Weights of a small GPT-style language model, trained from scratch on English Wikipedia.
Size: 9 layers, width 576, 6 heads of 96 (3 for keys and values), MLP 1536 SwiGLU, 51.7M parameters.
Architecture: LayerNorm before each block, no biases in attention or MLP, untied embeddings, normalized queries and keys.
MLP neurons of a small language model. Each row is named by its layer, matrix (down: output weights) and neuron, and shows model dimensions 240-303. Each number is 50 + 15 x the weight over its row's rms, rounded and kept within 0 to 99. A neuron's up and down rows have the sign that makes its largest values positive.
A block is one neuron, or neurons of one layer that tend to fire together. After each block is what it responds to, as a language model described it from the Wikipedia text at the highest values.

L6.down7:62 61 63 46 56 21 49 52 67 64 61 58 15 53 50 69 30 48 25 29 56 56 33 41 49 49 70 39 30 23 28 63 47 51 26 44 50 05 67 40 56 38 74 99 55 70 44 63 43 65 52 67 80 69 57 45 52 19 69 38 23 73 30 60
L6.down72:53 48 53 47 47 56 63 53 37 34 60 59 39 44 52 43 28 49 55 29 47 56 55 50 58 39 67 28 53 41 49 35 19 39 62 46 38 58 23 61 42 55 53 41 26 43 60 10 37 71 47 33 51 56 50 39 56 40 38 74 79 38 59 33
L6.down579:31 63 34 73 40 31 79 57 63 56 41 41 57 68 54 77 15 57 51 58 41 45 46 28 54 64 54 33 57 49 36 48 48 53 78 54 49 69 50 64 44 34 61 93 61 34 51 43 54 52 30 39 40 70 43 64 59 52 64 59 31 35 50 55
L6.down694:35 44 30 50 52 66 40 56 23 41 58 56 38 52 77 41 44 74 29 65 69 54 58 34 22 39 61 50 38 19 62 60 31 45 54 51 50 51 55 45 35 56 67 94 53 65 57 25 43 51 52 47 49 51 47 71 49 21 76 50 21 39 35 39
L6.down894:60 42 36 39 59 66 60 61 50 53 41 57 15 52 44 64 83 41 55 61 50 89 50 55 46 39 35 42 37 34 30 47 46 38 63 32 58 31 71 63 59 57 51 66 42 78 40 59 49 48 55 65 77 53 50 73 70 49 70 54 55 40 42 60
L6.down1027:65 37 38 51 56 33 62 50 68 48 73 19 74 53 43 62 14 60 50 58 60 39 66 64 42 64 68 40 60 55 62 51 07 62 29 54 54 60 33 33 20 30 49 81 28 33 43 36 44 51 34 56 50 53 64 52 75 58 77 36 45 53 30 14
L6.down1277:51 54 43 72 42 58 51 65 33 59 54 46 99 30 56 66 38 41 19 79 42 44 47 44 52 46 69 38 51 44 53 75 49 56 71 37 27 46 35 70 37 54 57 40 10 70 35 36 49 86 89 68 68 68 62 50 16 42 40 44 50 78 53 52
L6.down1459:52 45 21 48 52 51 51 24 72 40 50 54 68 60 64 53 42 37 57 37 41 43 35 31 53 26 28 54 54 50 60 55 35 33 68 80 76 34 44 69 54 54 59 45 74 52 42 40 56 55 41 40 60 55 42 41 49 61 40 50 44 28 27 32
Verb-slot onset tokens. Opening quote marks or a verb's first word-piece where a predicate is due, after to, would, may, he or that (to "embarrass, he sw|ept, topical meetings diss|eminate).

L4.down1351:31 54 41 22 49 46 37 68 38 45 75 22 46 73 62 53 34 50 42 52 45 36 42 40 59 32 53 49 54 53 56 62 43 24 44 54 37 44 33 67 41 81 46 41 76 99 46 92 66 60 57 57 75 62 60 70 54 32 32 60 44 68 39 70
Number-range separators in tables. Dashes and spaces between numbers in sports-season ranges and stat tables, e.g. 2006–07, 1988–1990, or spaces before scoreboard column numbers.

L6.down294:48 53 62 46 54 65 43 54 51 48 66 51 16 66 43 32 58 47 37 55 37 69 50 56 17 43 56 64 52 64 34 21 39 59 62 71 20 48 41 37 55 68 52 55 57 48 81 60 46 79 32 43 65 47 66 53 34 56 23 53 60 68 21 50
L6.down432:76 44 54 37 21 46 36 56 53 66 37 31 56 64 48 54 65 53 29 65 50 42 61 18 71 46 51 49 37 64 59 63 64 32 62 37 37 59 40 41 71 18 61 48 60 21 55 62 48 61 39 74 47 31 36 48 54 27 41 41 45 27 57 40
L6.down455:38 62 38 60 44 50 37 69 14 63 75 27 67 67 40 62 51 65 48 67 59 37 51 46 50 70 44 33 38 39 46 43 56 44 76 28 37 63 65 40 67 27 29 84 56 43 44 35 38 63 52 31 55 48 33 43 51 33 52 21 28 27 53 69
L6.down511:49 55 50 64 36 44 58 80 23 89 66 30 48 07 37 56 69 33 58 45 25 52 67 53 53 53 23 18 56 46 37 50 85 41 47 33 43 47 60 43 52 67 57 67 56 49 46 30 62 70 71 36 24 43 66 51 27 51 63 51 79 60 45 46
L6.down777:63 67 24 35 75 48 46 70 51 32 38 43 46 56 39 39 32 31 32 55 47 51 51 67 48 61 25 48 26 65 35 63 66 36 69 43 65 48 55 62 63 65 44 60 47 51 54 41 63 79 39 56 67 43 43 60 22 10 84 30 30 58 66 54
L6.down876:57 31 41 72 52 49 26 30 17 52 76 19 24 45 16 52 53 66 31 43 53 45 44 17 50 58 61 63 46 47 50 40 31 59 70 80 29 42 45 41 56 61 24 40 63 47 60 73 43 55 62 62 33 38 57 37 62 72 38 45 34 36 45 61
L6.down918:12 43 38 62 64 48 40 61 54 47 59 40 44 64 68 64 52 36 43 30 73 40 55 42 15 45 41 57 52 71 43 76 41 36 87 65 72 33 60 50 58 59 42 56 58 63 57 38 37 31 52 83 48 60 29 58 20 45 90 39 72 41 34 59
L6.down1256:61 62 61 48 54 59 53 66 55 45 41 43 29 36 34 56 75 61 51 41 92 35 51 29 18 42 36 61 60 62 40 61 58 41 25 47 44 46 32 66 73 56 65 67 53 57 28 78 44 59 55 40 60 46 80 65 68 68 20 36 52 60 34 50
Before next sequence number. Spaces, dashes, newlines and year prefixes just before a number that continues a series: table row numbers (| 68 |), season ranges (2017–18), numbered track lists.

L4.down1437:50 57 59 45 39 56 55 63 50 64 56 38 99 70 46 54 35 27 33 29 42 21 38 46 29 27 54 68 43 52 52 31 58 45 68 56 27 32 49 44 45 46 37 42 71 53 54 35 42 75 29 56 51 64 34 47 63 52 54 45 51 51 35 32
Opening quote or parenthesis. Opening quotation marks and parentheses placed mid-sentence before a quoted phrase, gloss or aside, as in wanted to "embarrass, Infrastruktura (infrastructure, known as 'Mecca'.

L2.down50:54 78 50 41 46 38 63 75 43 52 42 47 55 46 69 40 62 59 50 38 67 58 36 50 46 43 68 22 68 49 41 65 48 39 32 48 41 35 44 78 80 89 65 23 39 65 69 37 36 44 64 49 47 37 66 23 27 48 69 61 57 67 74 41
L2.down106:39 52 44 66 63 36 94 76 71 38 53 42 27 42 33 61 31 25 77 40 63 71 61 61 37 59 65 41 52 48 55 69 35 66 42 43 24 51 47 63 66 55 65 64 60 42 59 62 52 46 52 43 50 45 48 80 37 69 26 40 56 49 21 32
L2.down199:64 45 47 56 39 41 52 53 46 49 53 46 45 61 34 70 34 48 70 31 91 61 51 52 42 59 44 49 37 54 33 57 26 65 24 28 60 69 34 53 65 66 29 40 48 38 77 32 36 47 53 90 54 52 55 16 69 76 38 62 43 62 43 80
L2.down340:41 41 69 35 37 59 45 23 59 60 62 32 68 58 77 39 61 51 41 55 45 44 62 54 57 31 60 61 42 42 51 44 47 42 57 46 34 38 34 77 86 65 49 16 44 76 32 70 60 54 48 57 43 66 48 82 38 93 74 40 29 65 49 52
L2.down594:60 40 57 41 47 32 67 60 44 52 63 34 59 67 56 44 66 42 34 53 66 77 46 40 27 56 66 47 75 55 59 33 48 72 66 55 57 58 33 50 50 50 51 50 60 61 52 80 62 29 55 51 43 20 67 39 28 52 65 70 67 57 51 35
L2.down852:33 48 60 60 47 42 53 54 48 66 39 69 66 42 41 40 56 46 54 59 43 56 58 53 42 50 71 45 77 50 78 77 45 22 54 43 47 38 45 48 62 42 35 44 50 48 45 62 50 50 70 61 77 45 72 41 63 75 58 80 84 68 70 51
L2.down1322:52 62 43 57 53 37 68 43 42 32 48 26 56 45 46 30 53 64 35 40 47 25 28 48 45 46 55 40 47 42 32 72 49 55 69 53 46 49 47 16 28 64 44 36 65 72 41 48 52 72 62 38 43 50 56 66 68 21 40 65 46 29 87 49
L2.down1486:88 66 40 46 71 40 56 50 56 51 36 27 52 46 47 39 68 58 50 48 60 46 41 36 55 48 60 31 77 38 51 32 74 44 54 74 21 57 51 52 67 53 43 40 30 64 70 52 46 27 63 62 57 22 69 40 35 48 41 71 77 76 52 36
Table header separators. Column separators and spaces inside Wikipedia markdown table header rows, such as the pipe after "2016", "Apps" or "Candidate"; occasional prose tokens too.